Weights of a small GPT-style language model, trained from scratch on English Wikipedia.
Architecture: RMSNorm before each block, rotary positions, untied embeddings.
MLP neurons of a small language model. Each row is named by its layer, matrix (gate and up: input weights) and neuron, and shows model dimensions 314-409. Each number is 128 + 24 x the weight over its row's rms, rounded and kept within 0 to 255. Numbers have three digits each. A neuron's up and down rows have the sign that makes its largest values positive.
A block is one neuron, or neurons of one layer that tend to fire together. Before each block is what it responds to, as a language model described it from the Wikipedia text at the highest values.

Description: Function words opening a noun phrase: "of" after collective or quantity nouns (sea of, series of, tracts of) and "a/an" after prepositions (at a, for a).
L7.gate154:161164130119146165087145099107139116096135143128122109143122138145133160091111134151078125112142116129105109149127137105099121128128102152147130091122108108094108167125131149092132103096133165133136124102170122159175121080107078168117101094159176140132104157155109164092151141101124105095
L7.up154:132131119194094110143131128139137116135108131087128090129181122121136112105138123128098138101112148086142137157127147126094137129134125095133085138164117139130153140103147130105115172099150089139109111091110156130103131125129144118120119107118115147167152126113127166156108117110134111199
L7.gate809:100121130111122090139143119150151112119122109088106146163108092141138167154126159125148115140145153119157144149133137090110122125156101149164091146126117119208127135134140105114159157150140130170125112155125122097156147129110092196143116085131114082137098166110086178131090137172094136142
L7.up809:124187105085147101139135147113152098111152131099143155126161123125098118150124121122136128119087153145125138101112105112084116130111158120118122135087101118147134147112137126135129130073126123120111141061169111112117141091125138142130165111103128106138149109098086103147119110094143133134
L7.gate887:067145106138129168148134139098169100155107098118146088097119188118122121117125164173136087110110125151149120130110115140116129193124128093111156137155160115111102123131145135133166092146139130136100114144139134145104127123102125115153140096116167108146159127127134125118117121140107150108
L7.up887:172143145130145096162122144166103169165117099108137145055085138147132128146145134134120104099099114157100113188183110119116168080132106105091152136124109164105153090119108179129135161146145160130101116111116103144103110099081128112170138118114115084102135139187108082134109070120110118097
L7.gate1014:140148152134156112120139109166144111103135106128128081141109148136162153162134097144122146159141098130152129162110084105114171119126117091141130159106117142128122077175105118122141120135119101157115111153135184101135102119115085124164123179136126146128142161125059120126144121177101142117
L7.up1014:111161165112105121170143136156103137137075134085141134107114128118106114117089150152137143109119188132165114125103152105118110118132139134112152123099097110096117062110108144062114111141132155151079104138093141164127112144105079088108139104159121108116100142105165143094134150129135140156

Description: Determiners and quantifiers (a, an, one, any, some, no) opening a noun phrase, often at sentence or quotation start, as in "a distinguished failure" and "One is a British national".
L6.gate86:108130114110094111155154167106123131111137162092110126108163115137123173128085120098126163126168127156106129111146165143098119172138133104112146125132149130137130141143134140132122166108144098123151129144104106081126112146127167107114158152125131101142133092140067141141107118115125098119
L6.up86:120102112086130134155125140124113078082126152103137147116144112125159105132119112190140164104159134177103057088138129158115188118122154181122131109098135092145112150123120157118108162112133134160115102111094169104176151089114089126076138153146129123167125106122080121138158136116137126151
L6.gate127:109102125119151155105111142118136173107122171133106135170142121103087119115095082164123129100144122123136123164108165110116126112115066135118150081139117096135129171134176135115179142128151154128151137124178088107136125118117140144104116133154146122101111133145135146147107141171117128155
L6.up127:121150122149167157105122082147117127145117133139094139154129140133113126100127105151114172094150134127146128093098155170128176151106071143123103106123133091114176137163139176099141137176093119115138124146162140122164119107131121145136131151102126108141102122104122070185125156125164129157
L6.gate153:074143149133151144123171139112121170126165162158092105105140105140155120084147139112139147089121099147137111099104142133119137143141145115127109159177096132107122135151140126109159119116123119089161123130130130117085141109162112140107088139163109114163131101110149154128110107172123117155
L6.up153:141141178117097099175167111118166159172156108149101105133111094126112180087108115134121149134119143112091126066125115092133138090147127103172159188145132097112119119119149080127137110094149171131140126107125142145157107118167135136163157113148110131168146103087142175121112139139113131106
L6.gate275:061154131107119134130114103071112115094133142132110127078121159079119161131089112093143142111162108185127150145132161158149119105143169120096147131111131137135124170155115124134165075104128114119111155155141130142155123102149104106129101130134081098093103115105107101128088084133140137157
L6.up275:150150117131128088146136143116117106068121099109084135157127145093125126123093149140154142150155168107132132107137125096121116109141116119107137141131136077101136072204129112125123109160076188121142075153162163097145173146100141136108092164102101138153149098145103094100141126154122122099
L6.gate290:148147090110093178092111125125134173113144134123063167148119090101155113139146141147113173111122207143096100097112119145118142161135108143109098132125144120114145104125099140120114161123149129131154095177078150163152097138121085128120105122158152132095104157150164118151139089098098099108
L6.up290:125112128108128083137134166140153164121091120141144108138129126139123126171127090116137171121153137122109143138162150135092130121093089136151117124134089118126080109096141140125161121136161137112120143124102136160129143136109089138160132141129156132146120153132067095117132108078154140112
L6.gate370:099119120127103111134170132094142128136100152126161120142164139107115142111140112143153145143125112128148071153175105108112159097099135133082116100098118109065118123128094179141115132080135070191127138118111088116117149111103150115157144137165098141134093126120110151144147104092162128115
L6.up370:079149136140130153142119154105107144112118153086116122114156130155171133122124083167168106165145142175191107145127098093142121130128126126097103117108100143082180121131101155157101093108073129142118124121101114125120124165124156092161117124135086120116115138143142149129102092129139150130
L6.gate394:125144136141100138140141128139104114083131121125071148074140146148135169156137117099204118119107150149160109106133163144144137148170108110125153108107125099123148091108098128167131062147181147128129128140144116131115120168103116149144129150112207108130127082139155161137117127084134158149
L6.up394:087189122156090103121167136121138146097123124146148159136113112134117138109142155115125096158133149075156142120181135152121141127095119118120116079124117088126120119140155118106168170135136153185172152126164115121118110178116097131124115127114152149112143141168100089120115109132107148139
L6.gate471:146138119152138086127138110117172151091101177157107157159100159103157137096150109136121158112148121160102107117183113131082151136135141147099098162116139108123137106130135130136165140116124155148161129117144134145171124096133134165133147091158145119155100159142149128099131117103131141152
L6.up471:114130154082130132151128136162167133130128156085097110192105127111149107121149153129160111133145110099161103110097115102084114113108100135084109170142150095126140150098120151121126100138115130144175111123105122094136137112120128106092107147132102103150140106139126124140135142107112134144
L6.gate507:113132130160119144140132136121152140145151152126139184148162095120121134087108137127114148104116132118103168126043120167151139137103122142159084117175108091131121102134115133082128169081172115135122144181125125143147110130110150127174133119091152146111071137133109143125148129136128143135
L6.up507:149111136126113173118120118123111139131089146109149151127132121120154138139103086089096103113136116146130123095110101127147111155102166134147129140117084100103121112161146070158137121089108100167128112088087115141116115111107111098146077135081127120121150116131108137122114153118131144152
L6.gate555:155124114138130164084137137161124154106128168069125130156116154129110147146150105153084183120091146103129125133171158117110131071143152119100150135142073110144112158152145121102157096145139118137130107141148129162100118132108115109163115144104143119145109125126142148128156151113136144145
L6.up555:090140099094130096149131135037118138099154121151061127168175148125129167137150078143118107142129110131105155124115053120094138161141106139109119107093180120153112149140128131099100116116156118089129137124111146155138118115121126143122108117106075125114096152131118180115095126176097139131
L6.gate741:142067127109120117121125108142132104110108126141101125130165113142112134156117130123152168129135110150153091132120141145126138148109096135124128133163096090118144102157118106135121120108132115092148157122125145121114098122142120095128112182163076102128085168148138099142136105106145130171
L6.up741:094145109076125143075111120117150128127181109122105125103121118118151152175103202128129129101150131129133104157134143124082099120143177084073107148147145106131103126144143155115136048130144118140153151111138127116131105111113114133114148081128125103078128143163145117113126166136129119166
L6.gate956:110149118096133139127119166096111149138123081132103149143160101097141132122169116124136138121120143115109154082165131108136122118148130144146123152092086116113105155126130153108163156114136137131097112104121137126111110158139104115101116151133066135122111121147128128108125131128154100146
L6.up956:161151111116131123107157132131135138097138138111099159159139130140179169123118092122120150102125085092107121108127133100138126086105120122155115110131120132088103101160139165144095113136162126103126149064158138194098066131143131144096136132131127103104133140108142093133170167167152129117
L6.gate965:122093130087140130135146109159119147123125163096144148176132149116112126196095144179125133168088162123124136069127139170126153146111093112089151122118116134140132141131094115062140164119133097149136113179111170156116131157141135086108126124111104107086155125126083163121127108112105168095
L6.up965:088163087117167149173125136123080135128155134084085147142132114122154157119122109133119116131122151116156117086105125116116160151114136144111148153150137128153155100136141110105132143121150163154131127148125157158142112102127175126135113089135115119102139116137133096147111133123113123122
L6.gate1006:089129113089089148157159125116114146180117121125126090098104095108152114138111145170113134110136137115113090158087131120085121149104117172116141142134181112145130151136143146076127088104155105137115112121125144172111170137126166137144142106144131101136117142146157170132146151072070153120
L6.up1006:099156121169119129133122119126125119178157189109121151070145118125143114145128120164062108133096131108104125115129114098098126094130125124121094149086162125084125159136128093104155136085162120155120134125136147132145138120114128107121145102150132130131132129130109121122118103109122146140
L6.gate1007:053142132142154139118134124095169119131119115098128123107131109122150089161114113145154116141139121101165152143136143127106129116111147125110147212164135168117135133101144146132164148089113180138133168135107158133093103083113114104153114131147077166146171113142125127105095122095102150108
L6.up1007:117127141111135145095128095126163206100131127115121154165097112091148141180125105137183096085119101141117139125180096185154179136135145164085092144118133127105135129129132140093076195101105137172144156100096146085133151094131125146106148111131146114161125105138147139074160130129125138145
L6.gate1154:123083138122112146191109133129146159091107094139078092106136161091151152115094105114170142153123149098146146124134132108147152149088093150110164099150076109132124145142137074172120159115172155138139084145135147120077080117101139113161120092113137112120116128102120108117118114108135186114
L6.up1154:118150114107141096116111100111133162129155144136120117148121125102104119145095143175139134116095165115137114121112136117124130122161127149133121151132129126156153096111136101129108104132142126155081166189125129133127123091114082116157134162126120160116140082127121116120162127069100117096

Description: Quantifier or head nouns that open a partitive or "X of Y" phrase, mostly after "was" or "a", e.g. "was one of", "a series of", "a consequence of".
L8.gate611:138138107137101142099130135144092121112163161127106209159122120146130099106150122145103116118127113103139146158131092128085147134085129097086138123105129120167084119158138118126125116129118153124150086118107113159147136123166143064134150153146135083183155121144099165132119090123134116134
L8.up611:122088154143161143077075129173135092144147125133087137138102112130137148174108129125133135105132192127172123123161125119185130136098156131168141137115112138108139081125128120161136118141140130151131116114133106136153106152118182109138110175145146134142112087162116142174152153116149156113

Description: Periods right after a single number or capital letter, mostly track numbers in Wikipedia tables ("| 1.") and name initials such as B. J. Habibie and W.S. Anderson.
L7.gate139:118116123146121170126136107169092104132110129124119139124170124119103132101062073137138149163144111141100102132134108118133140119151133155102126104121103152136159115150135127137129128152121118124148124175120105128105134100144108111145181104134095120125126135132109120170109111168124131122
L7.up139:132089149108145125118148122135123067125127128085151189099079140108115170114127098129150109082102134091138087126157047179115118155128134155150152109144085121151128119114143107122130127168141129111158106082108126116167172101139135111171120139167101088126115099163139143109125167091151117148
L7.gate471:119117091113150150108127133139126152089135122142151114128120122142113173127105104125147119135134176109124078137111161121121147188141085146146178159162105147121134197150109107082128126112096153102131166116130146096133091124183141136151141097100125129069120148170108117171160189140108126152
L7.up471:111149142099130129135120135122147143088169136092123072155148114104125123135099091168152150105097123134137125127141114123095099152128112132174113145112133144174153136118091141095132077139159136115114163113106127127145102118130132136103102137111097142150089095088125135134091103073134100167
L7.gate621:085131104134098123132140137134137142141152115121112134117140141108155118128087117119090142120095151144115135166116156144132096161147129123157104121124093098103107119117123101135107172131117072135114154111157143146145113126113091130102085121081070110127111126146156137111179142113163100127
L7.up621:159139151106107091126141111158126119122122031107141138137144120096152122122152113137151129151130166109138145089092140144132132125147152160146100117129151114118116122168122123108120129162105106144114082129111145118147124121163088184129184170150147084125139142142158140082144206136098093127
L7.gate1008:137133140100118158107104162119125148096120099172165084130133160142119137130136154128141145154112167121120132129135137140137147141076140134154103157125103088107165137139142109135123151129120100119091164119133089151122125126120104067104133138112152125104120151105129111095112152129134132140
L7.up1008:104112130144132121156142096127111150145130129108112062142141131163116125103137165152131129094153077100109137135129143147113112109117162151148121129132113106109151141124155132124113139106170143146108154092143131134157092101119075145146126141121112134104144118108135141094162113130136123114

Description: Line breaks right after Wikipedia section headings such as == Biography ==, ===Early life===, ==Second round==; also heading markers and separators in tables.
L7.gate594:118138124099145091136122161169115144154110090117096148097158153183177162130151153098121105149124156098119125170119096114122115127110159139107142147115121117124143155137121146144135133100104038114140137128142129133151106099120111119157120114075127100100123127112137124119132118135170145115
L7.up594:137095119127114092114141088142155146152119143132162120139167150159154122154167150104143181131129109161115151126148099118121154160158117117132091176149149097118149100125094118137172125174179164183128110147144107131107114169171136125102099118115141143118133149108121146118145156111119132122
L7.gate874:121087117127129125091134136145108087120156105144127187100135132145152149151108087118108108076144174129123119123142106093145100157118111120105145115097093088121120117130134083168097124100115097144127158141145129101096133142118114152117125109171133089132143142143119151143191149077117104131
L7.up874:147094117156113141154103158133140137115135131112137077123102164143078141132156148112141112113140150121139135144102124179144107088111095097150157161137148156136119088132117172141128154157092101074115138152154110112120147146143106141121120151119162160155111145142109114148141110130147103110
L7.gate931:100148142123139111132130112107123126115145135111118164135103099100101109097123167127124125128098117110125089111106131093135148103157105145128141113152131115106123088168092065159148148071130137118101107103110130128168149136117109079139120126125117100118142133106185117104158115131097102121
L7.up931:110107148144109086140157127136174145166130111107148125141069121161108139161120090130087126130128102122112107099118143144112083106126118152156162082150160133118101158134122130126112193124100117123149148151107111130136139112105110107110140095117113070145120157098106087074084106134126124094
L7.gate948:148150085143079143099118103158119171142095149138120125103129168110122106161182101150119152097129122142101098148094162104144154088159152115111151151145123133153134107122121129161129162123144115119109118142123113140151135115157093127155084110128113153121136135120141123126188135139120156120
L7.up948:133148142148143130100108132145130148108123099138121112156140120177075159114132073085100150136120132122119127126171146115162140162135117153164153161116100145139157150095115158095151086117166080189122136117134130149149136132153111117154169135116153093115112130127142135115113120093130135160

Description: Unit abbreviations right after numbers (21 in, 270 m, 20 GB, the × in 64×40) and spatial position words in descriptions of objects (in front, on top, topped).
L8.gate171:154100135151120148130137149131152100129151108137139157178160161130167112168077138120123160125124140142150119123137159141127096125115121128127131139128098130148156106127125155077130141101136077156130133131141127123091143131107097115103136091136151168124083131132150127143143062185172128161
L8.up171:156107103153148166154111182126149165129151127158152131130132110121152152115111116118117135107147120129135160119115119142129137113156149099132152110160135135134133132131108144136161124142164104104198118166134112093094142135160104096095102155151114136145123123133143165113145179121124092176

Description: Line-ending tokens that close a short non-prose line such as a title, section heading, image caption or short description, e.g. "English footballer and manager", "=== Enterprise ===", "1997 film".
L8.gate477:141131143107102130134109131127136138122107140192130148119157124127108135144129110079156111147121114119115143164140124156102069156152135132139127091173093142104126132169098126109137153094151129108127134102133107140179134133158114143118140141167118114152155146162111131136119150118138082056
L8.up477:116121129150138126094156064097133102180107171080181120069183150140152123107088093108141118109140111153085128110102106130129156121127173087127155127118126142104162130132150084120119144123130132107106148098120122119097123093105137081120086150122131147111135131162163086155125141109152095160

Description: Fires on and/or joining two nouns or verbs mid-sentence (purification and application), and on the line break right after a "= Title =" heading.
L6.gate90:121122105126127173101132099107122099101123135129133124125151106119092122120095123087145087127110067163112107139074095163082084140115116117172149125155111118113120144139125158103136113086125094150118131116140137135062097112108117116149115113123132093114182115156056116171108141178111138140
L6.up90:116125149121082089126087113101151140120165145139118098132145184135160153116133152139130079103137118155124131173076157155140145109153126121142136132122115124138125139114107111090163125136115142074128095119147104162139110108098113127096132096100156110139112129105119132151119118115139093124
L6.gate237:147141089139092097152115121116170112156082118107105137096142143163132112120110140132096121126115116129151147119138145161125114119109128080136097090113119121168114107099165145117140081130097122108123121190118168098088128077166113138136101112143128118189159098126109141106128128110171104145
L6.up237:073145144108103105150086129095107113152166127170140104119138124145140133080112128146077133099087155145138122147115121116103142138107123134145135172114091126122131122172159154128113151115125124107113142097121140125118082127173132100112112097096129126103100132144110110108141092142134078120
L6.gate283:116091129156119163119104156083151143115127134133133088134147144116154125122139135132139128155149108139144130150137129111131095115132106136196144117120140090108096142133133141128113128182112154111125154161176143108160165145103099163185119146135112169110118094144126113124147107127140147119
L6.up283:115132138147104080070083145151143115136133121115118112103095109118128095156135127129089121138124158121101128134134117087142082151127135092150168113137158113150081103147101155155119126128147124099129110089120145096112127128101122135116104172157115124131136101117120128176124158126167088119
L6.gate285:135128142130140184144121109147147128102122147136168152128129134098175127121165095121114143149057146103146140089112112119115129096141150099125129175129135097072144129102147140112087153157095146104162105150136165111109138133141115130110104126107109107167164137113123148101152072124130104136
L6.up285:120108109117127150076135141154111183129122086151102116136149125174137088099144111133114105156169157103116179124140126101139130164117107160086119120143130121134108096167150121143127106140113149144123114138118148127155088131105108150107124120145127155098139116129130124115109121132205128161
L6.gate439:121080095107140094108147095118121141126118103151149139140155140140093095122165142103140111126138105149114103093128130100134098132141140125130138142095097116184181085129114173152079176147143140134136110121126123116114140116171125110134159109121167136104116105105166115103139114132114128164
L6.up439:120130147113125138166127102110127134086091118127135135128148100132136082139101139103146147114086142181119093095087156121139165134198132123137113169129082145152150108123151103103121115094138145182131165130169151129119158081136104141139115130121143123183157127154120121132144137136151140108
L6.gate475:133123142104168160175146073138188133152114135098121160157115117111137152145151128167129121128094120141094069119134154126170087127119163165121099171120080144120162146145131133204124137134067100165124125119149144113185141126137146172112114174116155185146159102134122148130130156081132133145
L6.up475:091064169130137113089131126116162145139130111117116101161140084129119116124093136151138092179115175118129082116100104102160133094104161114122096163131130141125115144145142115156143142074133128131142115142149175110109118153150100133166144110087115169150137118121094082150159146125129126119
L6.gate490:128143119086122144081166179122102079132138136124126166092107087133102167186125118105125115138151137110093155140130117094162102117124132094153101131130128117152132149139107114087149127145167141143143125155144146112123111109079099137107097096157146115100142156115119152103120117170153160162
L6.up490:157124101088120176124117133127128108137151129113137141126151061159139111080093105157181097167128135123137072149101125134127171177128126096133122154176116177170102127115115188115127101191121080126101134124100119143099166134166106162140132112135143106107091097116105120164128156135145203145
L6.gate655:094106112125089139151122135124186149168134107196119179127103112154069158138139149125135078138105201130125094119125131128134079139105099105161140128140112121149100128112134142137132143127178129142124114156115102138141160133137139124138169111134147127098132110151129103128133045135116120143
L6.up655:157114091148149086142111080120114177157104094110130175150147140102117153125142079131088087098125077162087144134089118173159137107129154139139133126125147171103129141098137136128154108115112101152158134112121193100142127125111158153143124141169096120149118082134148126123080115173143152150
L6.gate762:141133125141118114127133115079128124145104139137119135149126119104130152123106146177144071083092096145119166118140156090089117141198103095136140131122114131113152120140117171104167098144158107077162127099154119100141108122136122160160153143136116123141138096139109146104090105118097134107
L6.up762:072116141107142140168098104162117157105104125103108149076112118146123120123133134105152112114127159152127122119158120131140140098170101106123100098123144128127118138142134123143162148151116158151179093169141125166159113143097069119156130137136148174114130133152090123107094135139150116108
L6.gate896:107142077125120181107111100103138134135088127113125161113114140152119127139108161127125142108092146141117115126145097117095130168122122135131153128141095147148128123131113087139136092126149141101083142149106140122105111123169119125134201138127118151107141110125148172089101136159125140102
L6.up896:131127152108107096128124090120194136112153121141127099116120120134125103121122127140109120145136137172121120145158153129121151127144180135137155121136125108118084115108136136152165105145138120132114088129119142143143147124163186148142138103160155117135149155143114157134127130112121108158
L6.gate950:091123123105184084156123092149123138084125096116151128105117136094126125098119137117150116167121074130117100142099159142090111118133119129121173114105145124109090139172123135138115186141118138124135106157126129083106105148125128075152105093118127163135136114170124154110139127136136147132
L6.up950:112130088119158133132134153136140137194168126155092128109124101116119115104143131134108121148137119131158100152153137107116100137154113130131143100105174172136143160126145099142141149122101122111188153130161099115110130128175094105138110169119117114088143172113148142169138135156101115090
L6.gate957:155178121157115170165137126109124151085109087103106112148105132130092074152132132104139106085113125125153120149127114135111149125111128099157149136147140128126140144169092119150153157111122101172090186077109094073110132153150141115141128120113142124085132104158125099125139101145161109148
L6.up957:158138087137146177164084148148146122173153132132101157159122136163129132125153113098170123126117109128129156160146139157142180135121099107106114140130104132082087110120167117143121128133131167113114158155119097091145151149114160124132109147110135129102122168152122119152113105162131152113
L6.gate1002:116134122155113120163107100116146132125141152116167082113149116119130111105137105104116145129113160146063153098098100113097104144097114097159121125122133115105108128128131129112141168142090087130138124102131146121131088187125163161112133147128120135133158128180132129082068094100110111116
L6.up1002:141149104146131128168106120127152094086154162129106096130147121105160110121118130139146104136093107118121133087168098116183121135108148169143123109072107123148114151094127112154104128110104118087151109155124147102121108183135155126169134153101122110089128125073103133139150155121155145140
L6.gate1103:101123119133077152140138154119155153130127158090153130136173122111106156119131139127147081118166098181141127134176116063124121097102117121111173140128118105130084144146154121145155095122142123107127092099142100116122126116150113138151157127081108095109103144175119068153155150140172149145
L6.up1103:090151106118133128139098171126118140114164133135141108105114095115132172139097129142152079058113096173132133099113129097079164119125116124153112126105106107157116137117171103155105130123115121092133117129111141142092096120139125145184128108143124126087114128106124081119135080140125126142
L6.gate1180:087178127113148141134123121141149120145108114160153119119116150124143114146094108156144102137067096126173137114145158112112129122086106125130157098129126144145106114108116142083107171103127157091149119184123121120091128156139138126138149126113059115136151133131110142116118109164105091150
L6.up1180:162112133118161102083130107117111101174096146147119141147175143108142188168109123094097121099114101166112119127170117125152086146125120098106119111118134131121101114099122204046136139140168139146124117121079124147127154129155132123185190119112148121150108176137111111112158107164135157140
L6.gate1211:142108097129113118129172106143136116117121126112163124179115141125152138089098139182119123129088131160115140129147109142135097119113106171150139125184085125110139155150152087112124123156151122138163163169129097149151146163158131153131143147150086126122108135114096137161097115110126104127
L6.up1211:110165118157109162159135119137147131104114075181155124144146116155130150124133170177116141138094115140122116118165127127129174129093164112116138129121124114117136164131169157140123085097063135114148127144144122134099127077172143137096132165136107132126170124142106102112125145095159130123

Description: The period after a row number or in a "No." header in markdown tables (track listings, squads, e.g. "| 1." "| No."), plus header cells like Year, Length, votes.
L6.gate7:150127126071143154081125170155116108115132110137088198104132097145122084157091142108120131134129157153152120122145115118103121116142121105113183137170145104120137143122158157099128155132126110087124156142164102144103142111156109119149193164124124106174140144096101108169124102132082119153
L6.up7:132202150074152131098124111159133110090125112095100151122112142141101135127122104141091154148119132140148186062116145120102105121196147151113149098112114120098090143111139106156109148140125118106141147117128098158107168155133085105131146168129082123127120158138144175104163117109147139118
L6.gate143:118134143130094158129137142178148135128137066126129104126198139161154129138082092132118136148120096144153092127138145133110098101151131146160184133151082134109119136106156180124159139126158103131111093148125110073153159133112110145087155154130143123145141093128141153120117087097156095141
L6.up143:123139133180136117132170155102112107108096073120135102090141120142080110106106138113140149140133145100131100103098087143118103166118115121159165136179135093112135154136141155134129120112122075122133158138148140117154115150107136160122092137121123116150114134115133141143128096132135126135
L6.gate176:108149098129146145132120176172137105184145143138112108158126144153088141107123150157136136150112122154142137117127119115114104110147102121117139105167153174160108128131103160115138127105117157154142116146112093135110142089129091090079136161139137133152107144137118124138115141106124144125
L6.up176:133103123103086100118120147142153117126153164131153130137135133096110153125136124110141129099121097099093190132145128170167147131158117207093134129130136112108147138105143155115139120161120129145173147147139065115111103127128140159148101116133147090115097119124100137132096146116133116097
L6.gate205:151142130128129115135212130121151133148148105089089147122169155148142130148146095111093089155080129134133119116114112114145104124163142149110133114144105091119154153110174097090148139099115171128164118135129175087097156160124117129111135117134133145158093125116142145156133131126136141133
L6.up205:090121117116131123093149111145119082157153128090153149116143129091117136126126113160094131118117132127158161142086121081141123118138092136129103134123095123112108135136161150092160142106094130157125157141103142065063150171073102137113174123164125081135092127135127147169112117180076133124
L6.gate222:123131083088126112158125113120099140104145154086185165146088123157139098133130139103120104140150129130122114136113131161171116082114104105137115103160111086135126165169120091071112160127133124150080128151157140086119139121126128109132111131146159132100128095142093131172123129121151137093
L6.up222:124130127097108150155128063093112138145095118122164168163069134122125147099135098124142138104112132132098128093111112046143092109118120127156128118122150119149166114132108110161114145138128134124091074132128123137113120137097104081092171129139131173145133139094135085104123120167130102116
L6.gate281:094135149156132143137105139127154146166113166129100151148131121134145182099042114090108199152100146131115147106096147123121095123078117155131119123087131099091134145166118126081077128128168092172120165128081104114119146151117170174121156121136140125163098090140118129148093114130126141121
L6.up281:146110117129138115111166135138106080137116174119120093073130114126142112080106137138146140121116123109166142112140114105162149097160151117151150118128079162098162150104134131160078140106131105085126162157124125118102136117126127102142166137137136091097146159166105111097171148166108105144
L6.gate453:075168147095124130136139091149137128144148110137140097108092107120131148166124105098085136147149128136146135128129119136105112122117117136124153193127112064111081112161125121114121089133146127111115136136134135112129101123136107142123113121109124167127107113133145134103125150102139084114
L6.up453:078145123067153158150161146138103125110172158112140149130132082138092114134123098169135145105087127123161103143133151119103107124164118117103129146138115066145118134168090145119086158130146117142124154101154133137157098099079128095128101114130121137143166169154112131114108134100128072159
L6.gate646:120110119141140118086110122155101117104128141124178140088077097152175100114129137135101120094123094132141125156126109108095127120180093127169142145122132166149152167088099165099125121122095115101161127123120111069103133126151131129102119118182122125130105154108089135110129084122117101139
L6.up646:082131125135101168080119142133106116160156151092152120185128074121122071119101147136115116136102124110141112119160082129131105190159079102108119149167163098137116112129110142106129151128099143121141100124147098104131147126173084125124104127160150114101136135150104142094119097131191091082
L6.gate785:146096073143123119106110150154142136155191124140140107107127089100134141099165148109168131132144074082145115154128172148110087130128169147124166152139114086127120107122120115138062085140166096167157086143121105108127110121102102144145129123136119093129166134127129133143163107100094064099
L6.up785:146087145087171139182100164126120087130226123111166110149120118149084112115081167172151088130075105129121148159152145141158066124150122146167082154156111158131116151092150143138082121132152107137111153104140142155120124119100181160175109122128120116136113160146126150100096120117148087103
L6.gate799:132109108124119179109116097090135118137148162127126097126161144134152114154106116147114088118120125105143154110150125136122130134097081138127153145165111086167124108167192119096101161142137146071134128140132138103080068137101131140108155148123089142127066146107167124123120165133151117106
L6.up799:123145128135138129114097124103154150145123138149149165134122133134093169118117142133150152180159138100124149107108146085111147104147104129117131153137127119127154135106119124090151184095071142125130132118123126137120094139135099126101147115130121118135092179160159104047121136171116124131
L6.gate819:080135157136105121118123131135109111142130134147183149120122150131113100157141139130090147116108101129132169118123094100148098124158091128128119131118098087144136119129154105111060163119156103140146111132134106084154139113149084131080095121082107112148109148137131101102100138131127135152
L6.up819:136123114153103092123130149125142132126067156135166106080144124137141130169101086149095138135118079153123122089149095155141149138122160160090174146113136080124167133151127095137122130106157128145161119120139143126091111128118126110113120135135078099149100163117129135079105158147132107127
L6.gate853:165116156127093145137162076159111138097148142194124126121118136128147113138116131112094105133180104204131143149112107111137147154151088126080188136090129111168113122140077123131155152151147135168120131166116127108157133164114142144124107108115132113159133108106155077082100139151160129128
L6.up853:128178122100127114151115142102105136104172136126073098125140135120153116162126167120120144120106092151132118130070131090142160112137102139100144111133134189130140186168126132130137109120135122161135129138166103114116115142082117151114144136127166118091121088120108093108100102158096161086
L6.gate889:130124153141114149114136140133120113120131149152151092114129133143133096127119076155111142152105157122146134129107130154162086114170123175121117110126115148163104158105127148098127181137199135133158133188151109116130126160121125104127128120123171109114120167148117091116118142157132105162
L6.up889:122103144126131161199114146148124113116133106110131134118134143180101124105085127108116129134139132148117147164106151109097082152174118142121114154138145089144119130100131146092109127159168153150133123137113128164146128128108098168134137088151125155165136140125091123140125111144149117076
L6.gate1036:097095137146136132110145149119112140156100145128083137127119075117128111136098107107108168134117138102124135111129157124160118136077105143098129145118111119132117104106161094140157112166171123164157135105183145126100099135128123143120060131123092120157105117108134116147138120131161133094
L6.up1036:114154115117140111082087114143104132150129115141120165120141122135134094140128100110109107137120087127159200142101126149146128185116147108146155124115130134162156108128126096114125122114093105140162129127150154079100132144145088096148095082128120167183118071154163137099152094173101090132
L6.gate1114:139131124098122115098121179155153158089148155113151152137127120116124089133158101113156110151132144144108150127118138131139134122168165155161139123133123080147120115120110158116079096091146151098129147140144093094171116095097132127149110133125110134112101138124128132118160140115139178126
L6.up1114:123128133131137144104148152149135112085138189126113157154156096121114120114095082110085152117151144098129105114145112108131103171140114127132116126151145100178127156094148158144137103080108127139124130192170156150134151096111139159103089132129124127151144151145143152108107203157125134098
L6.gate1182:123100125087159133114133148101136112123127124101135134127096123099120125150097126139162129116171102084131136179139083136118139167116128159165136146139074138119137134103132168124086131148122144070133120165165085129151135107137129142108127167133092163135111120080106125168112141136130093112
L6.up1182:157126154117162144083095115168138146132119083154110162148060114129128141135124128125123073133146137126119141119086100105126131143126130102115141149109095125118101146139106149160126122120140136126151152114120102138128142114114080101128115123101093107142112131131130154144163130135113114139